Weights of a small GPT-style language model, trained from scratch on English Wikipedia: LayerNorm before each block.
MLP neurons of a small language model. Each row is named by its layer, matrix (up: input weights; down: output weights) and neuron, and shows model dimensions 64-159. Each number is 50 + 15 x the weight over its row's rms, rounded and kept within 0 to 99.
Before each neuron's rows, "fires on" lists the tokens most often at its 100 highest values on Wikipedia text that the model never trained on.

fires on: "am", "em", "is", "ir", "el", "v"
L6.up424:56 43 42 30 67 73 52 32 67 15 53 74 52 57 22 59 49 34 36 47 37 42 55 43 55 66 75 21 65 51 68 43 63 20 71 49 18 75 66 41 36 57 68 35 62 82 42 53 62 57 49 62 46 58 44 39 54 51 51 33 47 99 54 62 51 55 55 54 57 56 67 51 51 24 27 54 65 41 37 66 51 44 63 54 25 57 53 25 50 74 13 32 65 40 79 44
L6.down424:58 29 37 68 63 50 19 38 47 39 56 85 50 33 47 47 45 42 47 24 52 61 42 37 43 47 31 31 29 53 99 66 45 45 43 66 40 70 66 89 47 40 53 48 57 19 49 40 53 45 66 53 51 38 54 44 51 71 49 33 39 44 38 53 64 37 37 92 57 68 13 67 30 71 59 32 46 43 57 46 80 46 58 46 58 30 46 56 48 74 54 56 63 70 70 34

fires on: "pr", "app", "ell ", "ard", "ail", "f"
L6.up242:69 43 49 44 62 73 57 37 07 37 29 58 53 53 62 50 59 42 37 41 33 29 50 32 69 12 49 67 45 43 63 69 67 52 63 52 37 27 47 52 73 22 63 70 26 40 33 87 39 44 55 41 39 40 44 72 59 35 62 49 38 64 52 34 26 54 16 47 29 07 45 43 50 71 64 45 63 67 17 62 55 53 70 60 46 78 72 58 63 51 50 58 54 51 38 68
L6.down242:23 60 60 64 40 64 60 47 47 49 50 51 56 46 49 27 22 43 53 47 75 44 48 49 38 35 59 54 46 33 56 81 38 69 42 43 49 34 43 51 64 53 50 45 63 62 43 59 60 24 66 31 54 52 49 45 29 42 58 71 14 28 30 18 46 56 64 59 43 31 73 45 36 43 38 59 71 48 65 86 60 69 78 39 55 33 41 58 64 40 53 76 32 58 35 55

fires on: "str", "tr", "r", "-"
L5.up634:22 35 48 36 73 57 48 39 63 84 71 57 33 36 67 40 29 36 49 43 54 44 50 60 49 45 41 63 67 41 33 35 38 46 44 50 48 65 43 58 45 56 44 47 32 42 64 57 48 41 66 63 28 35 68 42 36 69 34 66 64 52 56 71 25 51 41 42 38 57 48 46 64 43 34 64 39 73 65 56 37 75 44 39 47 41 70 25 38 44 52 15 58 63 39 58
L5.down634:50 43 15 91 52 65 37 57 36 58 56 47 20 33 43 70 57 43 49 52 51 60 40 64 38 74 72 18 54 48 40 24 67 53 70 38 60 54 29 40 41 49 48 34 40 57 52 69 37 63 67 49 58 47 77 45 45 59 53 86 50 31 60 80 60 55 73 48 30 42 35 48 31 48 53 61 58 79 47 67 44 46 73 49 57 41 57 61 53 19 57 37 84 42 44 21

fires on: "le", "al", "et", "y", "b", "is"
L6.up111:60 55 47 49 51 49 67 69 48 60 43 36 34 66 42 49 42 71 45 52 37 27 44 66 52 34 60 44 62 31 09 82 31 43 41 57 59 40 30 23 58 21 54 70 58 59 46 53 83 44 47 57 53 64 47 79 58 58 53 83 45 55 57 74 50 44 68 49 52 31 46 62 38 55 20 29 70 36 45 38 86 32 62 73 29 57 52 30 49 41 59 66 38 29 76 64
L6.down111:52 54 50 47 41 67 72 23 31 53 29 60 44 36 30 54 82 34 55 40 48 58 28 32 37 77 79 62 58 83 42 37 44 66 47 30 39 57 23 67 57 42 66 67 36 49 70 57 51 60 61 67 72 79 35 41 75 61 69 51 38 47 48 52 44 53 44 55 58 42 42 34 55 45 87 75 32 75 42 69 27 22 47 42 44 52 65 41 52 44 44 57 59 45 39 32

fires on: "iv", "i", "inn", "ot", "includ", "tw"
L2.up429:45 55 47 36 58 45 56 39 58 72 71 41 70 66 20 55 64 52 59 21 58 21 53 75 60 80 44 66 74 36 56 49 40 52 13 46 55 76 49 49 36 61 42 55 60 45 55 37 57 44 32 30 70 86 56 41 54 28 29 56 55 58 44 48 08 35 61 32 32 51 37 47 39 72 44 26 67 54 66 49 57 32 69 52 48 67 53 36 46 42 45 31 43 47 52 59
L2.down429:63 17 47 78 73 68 64 48 49 40 36 48 68 46 72 53 07 37 41 53 52 53 60 55 43 67 53 59 42 24 47 38 60 57 56 52 32 60 57 76 51 32 52 65 41 39 57 77 46 65 35 29 54 46 56 67 67 56 55 15 39 19 42 52 48 19 67 09 30 58 47 86 46 45 61 65 52 68 54 36 35 62 42 49 55 40 98 26 37 41 63 57 58 30 40 40

fires on: "in", "\n", "kn", "to ", "ing "
L2.up412:81 56 42 25 27 33 56 59 40 68 45 45 38 56 29 28 44 40 64 66 62 58 42 53 76 46 40 48 77 43 45 29 64 60 33 30 54 55 33 46 30 78 38 64 62 48 61 43 36 77 43 56 58 64 16 70 75 33 55 18 28 49 43 66 56 62 66 59 49 36 29 52 74 41 42 56 60 53 58 37 54 29 61 63 32 34 75 71 34 82 21 81 44 34 68 50
L2.down412:40 61 41 60 64 57 49 51 49 41 24 75 40 55 42 32 40 43 38 57 47 32 76 67 54 42 35 36 44 51 63 60 55 62 48 57 58 25 34 94 52 61 35 67 30 48 40 80 54 68 58 57 52 55 48 42 48 98 52 67 61 49 40 65 26 54 60 63 41 60 48 35 58 38 37 61 31 61 48 71 26 45 48 42 56 32 59 42 42 31 31 37 40 54 37 51

fires on: "of ", "/", ". ", " ", "13", "–"
L2.up625:51 56 42 56 45 73 35 76 51 39 45 14 86 52 67 54 27 40 31 53 60 47 48 40 42 51 75 15 45 28 44 49 55 34 59 71 44 52 38 60 60 21 55 69 49 57 59 66 76 58 59 61 53 52 53 33 50 32 59 78 71 58 65 58 22 39 54 58 64 54 57 59 47 18 59 66 50 36 31 55 62 70 59 28 68 35 51 41 84 38 80 30 71 63 42 38
L2.down625:41 41 41 45 56 40 51 35 44 41 65 69 51 59 36 50 28 58 26 49 66 30 48 49 71 45 38 66 74 75 87 54 25 46 40 46 42 65 55 40 47 64 54 39 63 51 49 45 45 30 38 28 42 74 59 33 57 58 48 52 60 28 49 56 66 51 70 58 42 56 57 92 61 56 71 28 39 76 41 43 44 46 29 62 45 41 32 69 55 00 60 70 26 70 63 68

fires on: "m", "ly ", "ong ", "ely "
L6.up589:43 41 56 19 66 54 50 75 26 20 15 77 54 62 59 63 43 53 44 47 25 39 67 38 46 21 60 54 63 56 32 59 41 36 29 57 53 34 50 56 54 37 47 34 69 77 59 37 26 31 38 30 63 33 61 55 64 70 48 44 43 59 23 51 37 72 53 58 56 90 56 44 42 63 78 13 65 43 60 77 46 43 40 39 49 70 83 61 59 63 48 57 54 69 50 41
L6.down589:54 62 47 61 57 46 58 86 70 61 47 58 22 62 61 23 38 54 14 73 57 52 37 64 41 31 36 53 52 32 37 61 57 58 75 50 21 60 37 41 54 41 75 62 32 61 22 67 60 52 32 54 37 31 85 61 45 56 55 32 60 40 73 47 40 51 64 58 36 28 59 53 52 57 62 49 49 51 45 31 36 68 40 62 47 76 50 56 35 57 26 61 16 33 77 54

fires on: "m", "p", "er", "n"
L6.up180:84 50 62 53 51 44 43 85 31 64 75 57 33 46 87 43 53 42 44 51 27 56 39 35 63 57 52 34 49 63 52 60 32 51 37 59 52 35 63 68 44 66 74 35 45 46 67 83 41 26 79 53 44 53 52 67 34 43 38 06 49 49 49 26 64 64 44 34 46 48 44 49 41 39 36 48 46 45 29 61 59 89 52 44 49 46 59 64 59 36 52 67 59 62 55 31
L6.down180:32 23 28 62 65 53 81 47 64 49 36 75 53 54 52 52 35 49 28 66 54 60 50 57 45 56 62 62 42 58 54 46 63 58 56 63 41 67 24 66 49 44 80 31 67 51 30 49 46 33 63 31 51 37 42 29 35 41 34 60 56 46 44 41 66 36 56 38 48 56 53 63 52 46 61 57 53 51 70 30 41 22 51 67 74 93 67 60 42 69 22 45 55 47 44 61

fires on: "e ", "ent ", "ed ", "m "
L5.up432:52 82 40 37 60 70 76 45 57 52 56 69 63 44 36 50 55 34 37 58 46 57 52 08 52 40 40 47 45 62 79 17 65 45 52 86 54 56 23 45 54 66 54 54 40 72 63 37 38 59 57 43 49 62 48 44 73 52 47 38 42 39 50 50 49 51 50 46 48 53 48 54 68 67 49 73 17 67 42 30 63 74 49 50 54 67 74 52 46 45 51 27 56 73 69 79
L5.down432:27 70 44 44 49 54 18 58 53 60 56 32 20 23 70 54 68 40 68 84 55 24 53 45 57 45 74 38 48 64 46 47 43 44 41 69 44 38 47 45 76 41 68 73 66 21 38 59 49 57 60 61 71 21 56 53 74 25 40 47 66 45 40 61 32 39 38 37 64 47 67 61 55 42 41 33 59 64 27 40 59 63 46 67 48 38 38 40 34 70 47 06 70 45 33 37

fires on: "– ", "ain", "ent ", "ed ", "ag"
L5.up4:41 56 52 55 36 62 71 55 44 31 62 48 70 31 47 60 58 56 41 36 55 37 72 40 50 50 52 00 36 53 44 44 60 17 53 86 34 57 62 30 74 58 67 38 29 52 62 42 48 94 83 46 53 53 33 39 50 75 55 60 53 55 20 54 59 40 39 57 56 47 29 52 32 68 37 51 50 28 57 48 51 62 60 70 54 57 60 52 62 61 44 35 51 33 40 73
L5.down4:28 47 17 65 75 47 42 57 56 60 65 64 47 34 62 40 44 50 50 48 42 40 81 56 56 38 74 66 72 51 41 74 48 50 65 39 32 35 64 74 53 38 17 57 67 52 28 47 55 12 38 31 22 36 77 62 36 23 43 38 49 48 76 50 41 49 52 52 75 49 64 31 55 17 73 47 39 59 51 53 45 45 74 36 36 51 46 20 65 58 10 52 50 62 41 54

fires on: "y ", "k", "of ", "it", "ly ", "y"
L2.up563:36 51 40 52 32 39 19 85 46 15 68 34 39 64 41 39 35 59 42 49 61 36 55 40 53 37 40 40 40 58 49 63 38 54 26 54 64 61 70 58 37 31 64 48 54 70 77 49 60 67 27 33 51 49 31 66 52 47 66 75 60 46 36 63 30 30 44 65 57 66 72 77 32 56 54 25 51 52 58 47 47 44 31 41 52 60 44 54 89 44 66 21 72 73 50 31
L2.down563:70 42 48 59 57 63 44 43 45 36 74 47 63 62 69 73 51 53 46 45 45 17 66 36 52 47 47 55 70 50 64 29 34 67 51 32 59 50 49 42 32 77 51 58 64 35 39 60 55 38 57 52 60 68 59 22 54 47 35 16 69 44 47 46 63 50 36 56 33 28 30 82 65 77 40 43 26 33 48 64 59 68 37 24 55 17 46 31 44 14 24 71 63 44 59 58

fires on: "p", "u", "er", "o", "ou", "on"
L5.up366:70 43 63 47 66 50 32 53 34 59 48 49 46 48 74 53 65 27 49 46 48 26 40 53 38 56 56 33 78 46 52 45 54 47 51 85 44 69 39 44 49 42 68 77 52 61 35 56 48 49 99 63 35 53 56 55 64 55 40 41 31 50 31 28 37 09 49 52 37 48 22 72 40 38 45 66 29 45 40 68 77 54 62 37 61 67 36 46 35 43 44 53 57 68 25 55
L5.down366:63 44 50 44 59 40 37 61 35 51 24 45 44 52 23 33 51 42 83 87 77 46 53 46 61 47 36 78 61 44 40 69 55 57 60 42 69 49 40 64 48 60 68 31 48 60 60 57 41 63 53 59 60 62 36 32 42 36 28 60 71 34 51 16 69 66 60 22 54 42 53 64 50 41 44 57 55 65 79 39 53 47 56 33 35 56 46 24 45 54 56 51 59 51 25 29

fires on: "i", "u", "1", "af"
L5.up570:27 81 38 47 43 31 62 41 83 40 52 62 53 22 38 28 27 38 35 60 57 12 63 58 46 42 36 57 46 52 46 64 53 65 42 51 38 31 34 41 79 50 57 67 75 71 41 53 46 37 24 49 78 60 44 68 65 69 36 39 58 75 60 54 49 28 27 52 33 64 45 46 54 36 57 69 41 46 37 56 55 59 43 55 65 66 36 67 46 49 69 43 93 49 41 46
L5.down570:51 38 21 46 36 46 41 36 52 24 48 34 75 47 61 67 41 64 65 78 47 38 43 28 51 52 38 37 49 16 61 69 46 72 67 61 60 35 20 31 56 26 54 31 75 33 64 76 40 45 47 31 83 57 31 74 36 42 00 51 60 58 53 62 58 59 33 47 60 43 30 22 39 67 65 63 59 56 32 61 48 59 57 78 45 50 50 69 59 51 74 62 43 55 40 61

fires on: ": ", "e", "dr", "-", "ong"
L5.up148:33 46 47 58 39 47 33 41 46 51 29 62 72 21 33 47 45 68 50 29 22 35 39 72 24 08 88 42 70 49 51 34 52 19 35 45 40 50 29 53 88 65 46 64 54 35 57 78 75 32 52 46 27 36 49 56 69 51 42 56 52 45 65 36 74 45 65 34 48 74 68 43 51 39 27 42 82 48 54 38 51 50 46 70 59 75 37 43 70 34 55 58 42 53 44 25
L5.down148:44 38 61 39 37 22 39 40 59 56 42 56 81 54 57 49 47 53 54 47 46 44 36 73 35 45 60 61 41 29 56 13 48 70 59 76 64 36 31 37 47 48 68 66 55 44 32 71 32 15 50 45 61 46 60 71 60 43 45 57 52 72 29 50 55 56 57 32 57 57 65 47 46 56 79 78 59 70 44 54 24 28 74 39 46 35 56 35 24 51 58 23 25 57 72 13

fires on: "in", "u", "oo", "as", "at", "i"
L6.up611:55 62 36 50 49 25 58 57 76 32 27 46 68 48 39 59 37 41 36 45 47 51 82 12 35 55 99 42 40 59 51 39 39 22 54 44 61 34 47 54 45 43 63 79 56 54 27 67 34 23 54 54 65 27 65 89 57 75 51 63 65 58 55 25 59 52 45 22 56 52 63 48 26 71 45 56 14 69 52 38 44 54 30 66 46 57 49 65 42 48 63 55 41 73 49 43
L6.down611:62 42 40 53 54 44 52 43 57 44 57 42 39 38 37 45 56 70 38 56 66 50 69 38 46 42 33 48 80 33 48 73 64 62 67 50 53 66 36 27 39 68 41 49 64 50 55 45 56 44 47 47 52 61 24 37 32 39 45 66 17 70 50 51 40 62 45 63 26 36 53 27 65 89 45 49 69 38 54 30 55 83 22 57 49 55 25 36 27 18 72 57 47 59 43 14

fires on: "O", "app", "ell ", "g", "str"
L6.up628:69 67 22 42 49 59 41 44 26 48 30 47 41 45 48 62 77 40 47 61 36 38 41 33 57 32 63 44 56 54 32 45 39 46 48 56 51 48 45 65 70 42 49 39 80 47 19 67 56 68 66 40 54 58 35 59 22 52 64 56 35 29 69 16 38 71 28 70 58 62 46 66 57 47 76 69 47 42 21 46 78 48 44 51 70 71 61 48 32 75 63 29 50 55 54 50
L6.down628:45 60 27 38 53 39 57 53 75 45 58 38 59 78 62 34 48 47 73 62 32 16 54 42 34 23 50 53 52 51 56 60 43 46 54 51 48 27 58 37 63 71 27 66 62 57 73 70 53 28 36 62 82 66 40 39 34 61 60 24 53 51 38 76 48 53 42 33 39 52 56 52 44 28 48 50 30 53 52 22 54 58 65 57 65 24 44 64 64 51 82 42 63 66 64 27

fires on: "202", "ir ", "A ", "1 ", "1", "ar "
L2.up223:76 62 46 52 56 55 55 45 36 40 47 39 31 49 40 58 42 74 45 63 62 54 34 58 75 80 55 63 32 28 56 82 31 68 03 48 51 50 49 40 77 41 63 75 55 36 45 40 34 20 32 59 51 56 57 51 51 35 62 39 62 34 77 45 35 36 40 56 39 34 58 56 63 49 31 49 47 31 46 29 51 60 72 71 63 50 43 51 25 71 46 31 34 53 35 77
L2.down223:47 58 64 66 65 61 58 54 57 45 39 60 43 43 52 65 40 00 38 64 43 53 69 39 46 39 46 49 38 83 65 39 67 60 76 61 62 35 57 47 38 50 54 46 34 54 21 66 53 64 70 60 25 21 42 35 60 69 31 33 39 57 39 31 19 71 42 38 67 39 46 53 71 54 51 59 35 75 36 44 38 62 36 44 35 22 51 51 64 46 42 52 57 48 71 44

fires on: "bor", "b", "th", "ob", "est", "al"
L6.up299:44 54 51 61 46 28 74 46 86 55 53 59 39 54 58 42 48 34 58 54 30 16 29 63 59 26 56 48 47 41 59 41 52 48 67 63 52 56 53 36 50 41 56 69 80 90 48 51 52 25 24 50 28 80 33 85 37 41 66 38 57 54 68 45 48 38 52 50 33 35 49 65 39 58 52 40 61 43 44 42 37 71 81 71 67 47 40 27 36 62 38 44 27 42 75 58
L6.down299:44 24 61 36 59 17 45 68 40 37 70 42 60 44 62 44 74 49 57 54 56 57 55 27 54 63 52 81 67 55 46 59 49 59 40 66 46 55 54 36 48 26 53 36 51 37 88 32 34 48 40 45 72 46 33 53 71 40 62 83 40 46 46 36 66 58 13 50 68 09 52 32 65 62 42 55 48 35 65 69 39 28 43 63 61 55 47 48 42 49 46 74 76 49 44 80

fires on: "m", "tion", " ", "re", "er", "st"
L6.up210:36 64 25 49 61 52 41 47 37 67 54 24 57 47 57 66 49 60 32 47 41 68 60 51 35 52 39 46 55 55 54 55 46 74 50 40 64 64 80 43 38 87 47 41 67 72 31 57 74 83 73 28 31 45 67 61 71 82 55 27 53 35 48 40 32 43 25 46 46 53 41 53 46 60 27 47 61 51 55 60 49 38 53 41 45 66 55 43 58 45 39 78 53 39 48 41
L6.down210:51 36 70 43 30 37 58 41 54 48 67 64 55 57 35 32 59 66 41 71 44 48 36 57 67 37 58 36 55 74 53 57 49 53 93 53 37 36 58 75 54 34 69 34 64 34 49 45 49 28 52 61 21 29 53 47 30 44 79 70 28 77 48 63 55 35 32 62 44 65 34 44 46 68 68 76 48 44 53 64 66 49 35 37 52 52 13 42 48 57 44 30 27 51 79 42

fires on: "tr", "p", "pl", "Pl", "serv", "str"
L6.up124:40 41 58 95 81 63 43 44 43 69 50 43 54 31 76 43 37 34 45 18 50 15 40 49 55 51 84 55 83 56 58 45 48 61 54 66 50 70 35 71 74 50 40 67 50 64 46 41 76 44 56 47 39 48 51 74 39 56 54 47 72 53 65 41 50 54 64 55 37 40 46 32 22 64 35 45 24 68 81 29 34 63 47 39 78 58 41 39 49 56 33 50 60 71 32 60
L6.down124:53 57 36 30 57 43 54 54 45 76 40 45 20 24 36 61 69 63 57 41 44 59 44 39 52 48 09 56 41 54 32 35 40 69 58 72 43 66 63 61 60 77 63 47 53 52 37 46 60 50 64 34 49 33 66 44 34 29 54 15 25 46 82 54 56 34 54 69 18 54 32 63 32 30 77 55 51 53 62 34 46 62 68 58 61 60 52 50 62 38 55 21 88 45 44 54

fires on: ". ", "of ", "y ", "ies ", "man", "y"
L2.up167:30 64 50 50 52 33 50 66 67 30 57 29 71 65 62 35 66 58 71 73 51 51 84 40 42 65 47 47 44 54 48 59 62 55 20 68 43 06 55 39 33 37 57 51 30 81 50 42 62 62 67 22 44 28 78 64 55 34 60 66 57 60 39 55 55 58 68 49 37 09 47 45 35 57 55 67 54 25 46 36 68 52 33 41 66 60 58 49 58 41 72 41 61 39 41 54
L2.down167:66 26 42 55 55 49 76 61 37 37 61 37 73 58 58 61 51 59 49 39 73 49 56 64 50 38 34 33 52 47 62 68 66 49 30 50 53 33 72 54 37 67 66 51 52 59 24 50 37 15 46 42 62 58 57 54 75 33 43 51 53 52 21 50 47 57 55 55 31 38 29 78 56 57 78 75 59 37 38 76 50 45 21 52 63 59 55 46 44 05 46 43 36 24 33 24

fires on: "is ", "us ", "\n\n", "a ", "and "
L2.up84:67 31 66 63 76 42 11 69 54 60 56 54 57 12 65 44 48 33 55 54 52 73 61 39 54 80 49 57 70 64 28 39 47 50 76 64 52 37 30 42 52 49 37 71 44 62 57 33 20 41 42 63 61 39 43 64 49 73 69 30 39 59 61 32 54 32 50 91 70 59 67 45 51 35 40 27 41 80 29 54 42 36 77 41 57 20 47 35 42 32 43 24 41 51 54 63
L2.down84:27 54 24 37 45 49 63 56 59 72 63 60 37 50 68 59 48 35 55 35 74 35 46 69 50 49 50 62 41 40 44 82 49 61 29 48 60 65 56 35 54 70 22 43 53 61 66 42 49 60 78 61 37 41 33 48 39 44 79 58 39 68 12 64 36 39 76 49 31 43 47 50 54 69 54 63 55 41 62 23 38 46 17 52 44 68 38 64 33 55 41 32 76 64 43 37

fires on: ": ", "of ", "\" "
L2.up420:49 44 32 57 57 64 33 60 43 44 56 48 69 56 45 46 60 34 45 62 28 67 70 32 30 38 59 50 74 54 42 76 58 45 57 61 35 42 51 62 69 54 54 69 72 53 55 71 39 26 74 30 13 39 74 67 50 58 67 43 56 42 45 19 48 52 58 20 33 80 71 39 51 70 67 57 61 48 62 79 59 49 38 40 43 57 38 38 51 38 53 51 25 50 53 37
L2.down420:40 45 46 38 65 53 35 63 56 71 24 78 62 57 64 64 45 27 42 56 33 62 70 35 35 68 64 49 59 56 39 60 55 42 53 20 52 31 24 54 45 66 43 75 50 46 54 61 43 10 64 31 30 54 63 75 86 63 41 66 64 43 34 52 67 42 40 52 31 64 58 12 16 39 54 69 48 68 52 39 45 64 71 43 48 60 41 62 55 47 58 63 29 46 46 38

fires on: "o ", "a ", "\n\n", "an ", "le ", "ian "
L2.up191:44 52 57 42 63 70 43 65 40 65 53 43 37 73 52 46 64 29 78 54 44 55 66 59 47 62 34 26 42 23 51 60 41 35 40 64 77 15 37 62 46 67 66 79 49 92 47 75 42 48 49 60 47 36 61 46 71 70 77 62 58 88 46 23 59 33 35 70 34 71 44 37 45 59 68 24 34 68 37 59 49 62 44 64 34 49 44 48 46 52 45 29 51 56 46 53
L2.down191:63 56 56 43 42 25 54 62 57 54 68 56 73 68 54 31 57 51 30 41 56 38 24 24 46 53 67 71 37 81 42 42 99 41 66 65 42 76 39 23 68 33 21 54 56 38 45 49 58 52 46 43 58 49 40 56 20 45 50 42 66 47 54 71 42 55 52 71 59 43 50 74 62 44 53 64 65 25 52 38 69 33 53 59 40 62 70 33 38 57 58 48 50 63 31 53

fires on: "ann", "inn", "enn"
L2.up401:57 54 62 52 64 26 85 45 73 61 56 59 56 48 39 39 45 56 76 32 61 55 75 64 58 65 42 68 65 59 50 57 44 30 36 48 46 43 26 60 27 78 61 41 60 58 69 49 61 36 37 44 57 70 54 59 48 42 19 25 36 47 61 38 25 71 59 29 39 38 35 65 60 58 52 38 18 47 65 21 53 36 63 50 55 51 64 47 86 37 57 78 57 52 48 63
L2.down401:57 56 65 77 65 28 77 56 85 67 69 65 50 36 45 44 30 38 61 27 72 57 69 45 59 74 49 37 63 65 21 38 40 37 21 55 33 25 46 74 24 46 67 58 40 48 77 43 71 62 42 45 82 48 58 66 40 39 28 49 49 52 58 38 26 65 45 40 40 38 77 62 50 58 74 34 24 58 65 21 52 63 52 55 51 25 70 46 85 42 62 51 41 53 51 75

fires on: "und", "enn"
L2.up39:26 37 49 70 40 41 65 55 56 70 34 45 77 54 09 38 29 87 41 48 47 43 81 64 54 59 44 84 75 44 52 46 29 32 41 37 32 50 32 73 48 57 46 82 55 26 55 66 54 51 42 35 60 48 33 51 38 59 56 55 48 39 50 36 43 64 62 30 27 31 68 61 43 36 42 54 26 71 80 63 28 51 38 59 45 64 47 23 51 36 49 70 62 34 83 75
L2.down39:38 56 44 59 56 41 56 37 55 67 28 47 74 57 31 35 22 51 44 38 41 54 78 76 74 61 40 58 61 42 31 34 33 54 40 70 42 28 55 78 51 49 42 63 42 36 74 53 65 53 36 29 72 47 36 47 34 52 50 43 70 28 62 51 63 60 55 53 40 52 52 78 43 21 44 40 24 45 77 77 38 67 55 68 48 51 45 25 82 31 59 46 44 43 52 74

fires on: "ond", "tim", "om", "ot", "year"
L2.up323:57 22 61 53 67 55 61 43 66 31 58 44 36 45 44 43 34 60 60 53 42 66 41 55 49 38 47 54 70 29 46 74 45 60 51 32 46 73 53 57 58 58 53 67 59 24 71 28 62 25 53 63 42 26 30 43 42 50 44 42 60 40 53 33 56 41 55 65 80 42 55 65 80 49 56 56 63 36 31 53 38 62 34 52 35 50 60 69 46 46 51 78 47 64 56 83
L2.down323:69 28 72 51 57 54 71 46 64 15 47 41 55 77 56 63 34 33 47 64 51 43 57 74 53 44 36 35 68 43 27 60 81 47 69 23 36 52 52 32 57 47 27 55 69 40 63 36 64 30 55 43 20 44 54 61 29 49 30 47 44 42 27 45 78 35 38 27 68 54 58 60 70 48 58 52 72 25 47 51 33 76 35 77 76 53 60 60 49 46 48 46 46 54 36 54

fires on: "ul", "vid", "i", "li", "enti", "fer"
L6.up510:59 41 15 55 50 47 19 09 64 60 46 33 58 63 63 29 40 35 38 74 36 54 28 50 51 58 53 61 61 54 44 61 61 65 46 48 55 58 72 30 61 64 47 59 60 60 19 52 41 57 63 34 64 54 42 55 45 36 72 37 45 43 35 39 35 65 62 54 33 33 22 64 54 11 44 33 60 56 46 38 46 53 66 68 48 45 22 71 54 79 69 31 71 67 53 30
L6.down510:47 68 45 58 47 61 24 41 58 37 57 63 63 49 53 32 58 66 71 69 52 39 23 49 71 70 44 73 55 47 52 53 50 42 37 17 61 30 35 63 52 46 44 26 27 49 39 65 51 76 39 37 46 39 30 54 56 39 67 40 39 36 49 45 60 54 31 54 20 55 59 23 42 71 36 72 39 41 34 48 49 49 40 35 56 82 57 46 15 50 55 55 26 34 49 72

fires on: "of ", "ar", "po", "mon", "year", "om"
L6.up457:60 45 49 67 51 51 51 46 57 55 33 84 53 66 44 43 49 29 68 49 33 48 33 36 37 25 43 32 68 58 27 55 71 47 47 67 64 63 32 46 69 20 40 57 53 48 59 43 55 41 51 50 58 50 19 28 56 49 35 66 49 56 47 73 58 65 35 38 52 49 41 67 58 68 81 58 67 55 05 62 39 44 36 43 43 47 45 22 40 27 47 80 77 46 43 90
L6.down457:43 63 57 43 44 34 29 56 44 57 31 57 41 49 46 70 37 45 57 66 25 26 53 56 76 67 35 45 71 41 40 60 36 31 71 64 73 58 74 53 58 33 46 63 24 77 88 48 45 43 32 34 69 70 28 57 46 57 43 37 36 43 52 41 30 65 52 37 56 49 69 21 56 55 68 51 74 41 32 62 97 42 50 69 48 58 58 63 26 68 42 32 15 53 62 29

fires on: "man", "em", "am", "ver", "it"
L5.up380:58 49 38 65 77 48 72 23 53 62 50 35 44 72 46 54 37 45 50 32 54 49 43 37 43 44 10 28 69 72 45 49 87 34 69 48 42 39 60 51 23 85 57 46 33 61 61 65 53 49 49 52 47 83 42 62 82 30 51 49 64 45 43 64 35 68 67 32 41 45 76 63 30 45 57 58 64 28 40 57 52 49 37 59 46 47 54 56 63 77 27 37 53 43 52 53
L5.down380:60 30 20 67 56 54 42 56 61 28 70 62 66 46 61 58 46 42 35 23 59 49 32 11 24 30 37 42 54 63 76 68 56 37 49 30 39 55 57 49 47 80 63 55 46 07 52 39 45 29 43 33 43 48 40 41 52 29 49 46 34 56 57 46 36 69 77 66 47 52 77 58 53 25 54 76 39 62 63 51 27 54 29 17 57 51 48 55 38 77 50 68 64 46 32 43

fires on: "Pl", "pl", "ran", "als", "/ "
L2.up418:61 28 48 74 56 43 48 78 71 66 48 40 54 37 84 43 37 33 50 46 52 45 71 35 27 45 43 43 57 26 64 30 27 33 29 40 70 29 46 34 29 48 63 52 38 67 46 42 56 77 52 38 39 39 79 34 53 32 24 61 63 60 46 35 75 63 53 65 33 64 80 55 50 66 39 54 58 60 26 28 46 62 41 55 57 45 55 30 41 57 48 46 22 55 48 27
L2.down418:85 74 47 67 41 46 52 61 77 69 56 29 58 19 85 22 53 70 51 47 66 37 67 51 37 40 59 72 49 39 52 47 42 54 39 63 69 40 33 82 42 44 52 37 11 51 50 46 23 82 39 50 41 25 69 19 37 62 43 72 55 56 59 16 45 45 49 54 49 71 57 52 58 46 51 36 32 54 45 30 53 46 51 66 56 39 71 36 62 46 55 49 44 54 49 53